MLP neurons of a small language model. Each row is named by its layer, matrix (up: input weights) and neuron, and shows model dimensions 48-143. Each number is 500 + 40 x the weight over its row's rms, rounded and kept within 0 to 999. Numbers have three digits each.
A block is one neuron, or neurons of one layer that tend to fire together. After each block is what it responds to, as a language model described it from the Wikipedia text at the highest values.

L5.up32:501518530422437481503526482503544483517514520485497512470517501497458483474521535477447551496546527536533488488535471549404513568506495466549506567469486538462517497571560509471531534514493570498440520488493542477464484462504481481411543460511469499506434565484516478484517437465475601479
L5.up250:531497560520492502452501555529510473478515482505461562551522535452492533469450469492548505490480542519497517494567447514441487620481500459458504597464496503491492496485428461463530467559553505526502468428484499516427480456517456520525525466558435538546545483435450501533543437494519570478
L5.up280:519531539501444534505480499468595507480448519489486559471592448488493434470503506485472422465521523471551459513440507504484557576536545495455566522430503432541484552559521483528499484462503581499474506516491505515534520522472443518473449494495517518520516491429523465486529522539533569474
L5.up748:465499560461499506479548526515524495483521503471476463458497491526550477432532464495502564552495494540577524506451423544442509499424521511496474584487428540551520495548553496514510506418536503419423448426527487457487514502489533448507521485498512548505520484436506540423520464519529516514
Responds to: Sentence-ending punctuation. Periods, semicolons, closing parentheses and table pipes that end a clause or sentence in factual Wikipedia prose, often before a paragraph break.

L5.up322:454529539549482531543508492524530514483473546530493562516498489465472487533495555486499491523520426528434460514507481472530456505538488582511529460477500588535530533474484550513527482557479578578488495469486496516510523524515499429532524500497535446517473555527486468458460545471539429465
L5.up328:558496496520436477550558571515516437467542564465479508520586487428420468476525528551529525499501524527439473432479523503460530519513477527490501519506492468541422540516492486459532464519566456502469464466486479574436496434507471494521576475542505475574535495444497492533509485531514420438
L5.up482:498393554449442438488512507539428465493480539460407462511488424482543518531515479512516464465506515523522426483447520463552485577497556484564483512473490462481482509447526510537474403532484516539485532463478532539517500502568508429544535551541508537486459507505582495477526521488534515525
L5.up668:513512477479412430534474510425502451470496526454513502500571532517442424479510528532512523482468517478533494514464474561518505637502527523459417446517484409468452423488530433503485538510549488476470525464535534571464546555478465518542440541547498512510529572407517497526524530467487514502
Responds to: Clause-boundary connectives. Tokens that open a new clause, such as where after an institution in biographies (University, where he), plus but, and, and sentence-ending periods.

L11.up66:518427587501517380464526514494514549526482557517484499421473484481530419524521535459442527447611516561518507461492493490516456494408472491440459533503482431514524558546432492485444541444490602495507516500502429394482506512534532486484429468534508517482507468514457561557471578542509463500
L11.up84:513406536438462450482480450569520541462475531489500463516505573550533565470498510528481505537432451557453506464526480487453520525462540480499516549492523579505513536450541545522452535450507527549523521420534429542516442481499463500545554466552506441465512453515468535519521525528465579488
L11.up127:429537530561516491493490507541473527442596511538485487449495485509523398490502480488544491480576445525487498554480424464513556524458502509499460532530465486479448501460566520501600525436515498475529520503565507483547490515519563450487450599465519510422468492543436519474481462548509559472
L11.up129:551511589421521464541473457590444473540454497529496441526471439531483486463440479496484461517514471530523493475507498444533498556562523531540460487507529544560518547493620501573511549481468476459484508551490500501453538452580446462543492469544469520438478379470530500508527547500556475461
L11.up154:507516508563474510519508499509529523424559519462534532473466535528571532521451451582488488428489441568529447428475464475490523592516479558470508525458532495459518383472569489541496523452462494489526478527520537449492466521469459542520440488531456530472499536566530424406485513549483546428
L11.up212:487480529492464492609497493564447397517582488456527484464473512524533525465464521589555550508575471489533519483445494481516576472464495528547496485552510505494518486529440546537530536526549517476447541470546431419464563423530512466519493550501495536553518562471471549506532513481523469581
L11.up224:526432535463434404499518407531473455521524508501518462504470517505530535454562387540547512476547485567484527481479480443504496542454502509506480477512500532500510615548555396491552534442445522545463465532488455506518520488563455483525483498525488472426549484516479537526590520454602499543
L11.up263:417491507486463449464530481474494460538513550519477511522510531497497492452531399522484540429575519503495514541461467495510510585441497511545500449487474490489540543576504493544492552453506482506373502450501527452467529432491447490525460521541533539435559527489491539527584545492543484534
L11.up277:432525561563489519480618458579476480501548548549505485507503375455547563511495486478527514504544514573487457517490496498544542500438484526484473503462478482567493550456513517446459484488433501484419479484510508568469607545531535443509510431527421560424545526408508490483490521462506471450
L11.up282:499450513542507500477504468454492471555537546473498454414506555534543433495543515529531550482517521507481514401445488475530517540420508521540489463587523490537532451476482463533530420482483567534435518531531496500501556424522426462496461467537501513450559582491510510537602464437533455558
L11.up344:430517543453425508442464487464501540518530633423590466524511511531510593488529409513423544472537491526559504508496470475549523538427492501467459501556570440558425479512520526427437478464459543520507448526507493536523566505480483581460465472475449463479540489525526551528529421563526445497
L11.up353:457479521495538527514525513533482418549567477503491442470512463530519462517467484507575550479491566485490532443529452392453465502527469498498576531591470471471514551425484526457466441483514529457516531592571549492568487509465428514546467475481470551514535492556511514482464554495506473451
L11.up358:512480513475523415592490537596551543481501493494402494485540542446504524505468529476572515548430474501441483533474492411541545510467500502457551512553509499507515573456582550436477491487492501470459511483527435556529479485485514525456454451520508516491534485522508496469486540487487501560
L11.up449:430561531498514548508505506410484503596570526501533479407484508541585430483486461532477496453562576495488551455476473491513481508462412551500508449518503473505553471586491505471526518535478489500446488481512514356425559432488459413504480512482562516440486489465535494533537504501560459490
L11.up459:537472520459462432466493499556475505515455503541553545559474591530504535517501509474522503483505437536533461473461436440499529497490468545556529526571570459553526521555489489520566460480472542550533532479488540551538501446429454478475511516496436558468517495570493470544479533455545500593
L11.up552:511534545489533494478524438553469516442578488404550506562454459529514412520439507516440487507560460474577543488496450494526468466530491512559502551548554525529550517501516534524478515435552593549478454459492432540483457442527484479422570454526516537519501524476527541533539511522547447542
Responds to: Upcoming personal name. Tokens just before or at the start of a person's name, such as to in "married to", of in "son of", commas, and first-name pieces like Ad, Al, Mar.

L13.up493:501482503507509432465485546572517471408534495552517466579515482436483408476437506422507483503525440464503502514459517543548529540521584516554463546439476535451505522559578503501529521463448543524482482482536635491502431539486489487497487545518486468527494433486555500442577475468449517459
Responds to: Paragraph and section breaks. Double line breaks ending a paragraph, table or list, usually after a period or closing pipe and before headings or "The"/"In"; also sentence-ending ". ".

L13.up211:508412539533488472461552450469463449525507503514526470513515574504504494489521429500520504406593534532448510539471473487455510528424533508552484475502497543553538528547521487486509499419440439522464486475475473469523494508468464379523508539485502486443508496517502543599602501499593508526
Responds to: Person-name start predictor. Fires on the first piece of a person's first name, or the table pipe or separator just before it, in tables, lists and role titles, e.g. Bob, Jeff, Karen.

L11.up85:479509460486485508522384501550495467490527572466528518511480549493463480545419559441524572548534510580516548563465524492548559535433538537548537472499537462457500481459548477487536498440472543503484489518529569500471465562508507558513396505512478502502491524462454514446507419456496510469
L11.up117:544542520541502454464450536429542504589470537540450483576518530545496500520547439592525521506495539447545489464477525478546482497534475437552544474533501466500475589513452516553522498423464521556472477535459543552434450529512470496526520533464511485488542518532568569465439508533526497496
L11.up120:544489492495553528510415590472487549468446497529482499515551533544501489558533501525518547532526497495534496497498534450440520486515474532477475492474440500461480511467561526516478580460448432483581533475467555535589393446497496482507520493549489548469453421421425538489502499488508514530
L11.up128:441516537462463491543556542511565457560519507497540455523471484506548516528577555524503481530489505454448451547507448465620557525524555536434500518478490495510550520498524455496460523475487568473483428492494523434466448446496489571441551529428544434516487476448453487505459458573560525507
L11.up168:501457497472481499439463563520513478427487489514471407465505494543495489572490532508516550508505460556493480491467532519579525577525526433513503478484539522525501477458546516505544470515488494476460457468551579544470481549548429516490503488530535488530567477495458512481501485414480482507
L11.up203:474527563495552459522545532499547516585584493529495501446554531469429422500532515456494498525490507536559505522472429462514413455427504508535518501480514512478512518543500528486450494500520538468482467531463506447561504574616494525477504504491485483553482497481514509503563486487420398493
L11.up217:498544539514456456535567460539558516547482507486533518487522509508489416463455479490541536506487508512472517543501501549487507496519469570534599493419518534616544467447477507477506491536459564515445456520416429523439534531561488474509578524543559505462480452512550485516523499496465524467
L11.up280:485523529541500584510471483488449555461449530526528512497461470465491460453444591467518432458541507605536545506547503522575561447509495485533530490497526452521499520470476504492461547405431522479452519445549509451473526435493519510532500510525483475518449486520502501504526554450559494481
L11.up304:487456453542505463496493491501478478458504431471548524506479506487465432543499574512556469502545466492529492422488502545566459455514533506547451533522442512453501567542553497459545512508427481525503495538475483502530460462490586501486445515593486446530555506440495471436438462471497466580
L11.up377:532480490551528433517479511522465467467584573512508443468524514516466498564426455554554472559490444598491499581481454489487505457490509458540510505536499472416518460468567511515473495468467538478484579443476571523566508502492531541481470511496530471569512497493489488551466487414488492514
L11.up423:533509454566506553548508521451523501487491511493502470501478516542494480530444496485443431522437525440408476493565471522559491581514585493446485518477548474527503520466534526528506446493472545478550483507504555449513508555492449408478471530500461480546524450491434513463505527435516513517
L11.up450:454445603504554443452506533430479435541553524458503490498478521501509470573527447572510463485483422528487520491416482580521524545449507477544503451535507474503534524478507473481545505484517541506465470525516573478452476420463486512538502552463449436478545586511538487527513477497440557514
L11.up569:529461473512479587469518534603488392452482487489532503467523501629465435492505526489528537530513495515508476474549443493537519547463504524500415495538503440473511512497562492508545512476473491459501543498504525522451487560516496551505519506486473556522493526477454554483451482437478474521
L11.up643:474550467512450464495555553457520564522435463458577453485491428488488433495549557603437554520512484472495518495455469514462521525503576530482481446487486553461464481471525487504615534560435517555476466477513515514552514571490432474520461467453462498563515526523491500494462506466533512508
L11.up665:523514557495578515519480546500453481553499514466568464524516557553561495497494574438502479535445503561475508540485466437463489579558458459513530512524497470554495504518458548455536464503443507494422521456531518537545509465545481518546446482539543508474448511492554461435471444443522556443
L11.up667:450490517444508459465500502539499527496550468504565514469584481516466470528500472574521502505502498482486526477537478582494443556507533482512401452426493563483458567473528523507467448529429538550462540524531533546479492483479529518410495516473500492511518420423590498500418469515486515492
Responds to: Sentence and paragraph boundaries. Fires on the paragraph break or space right after a sentence-ending period in Wikipedia prose, before The, In, He or == headings.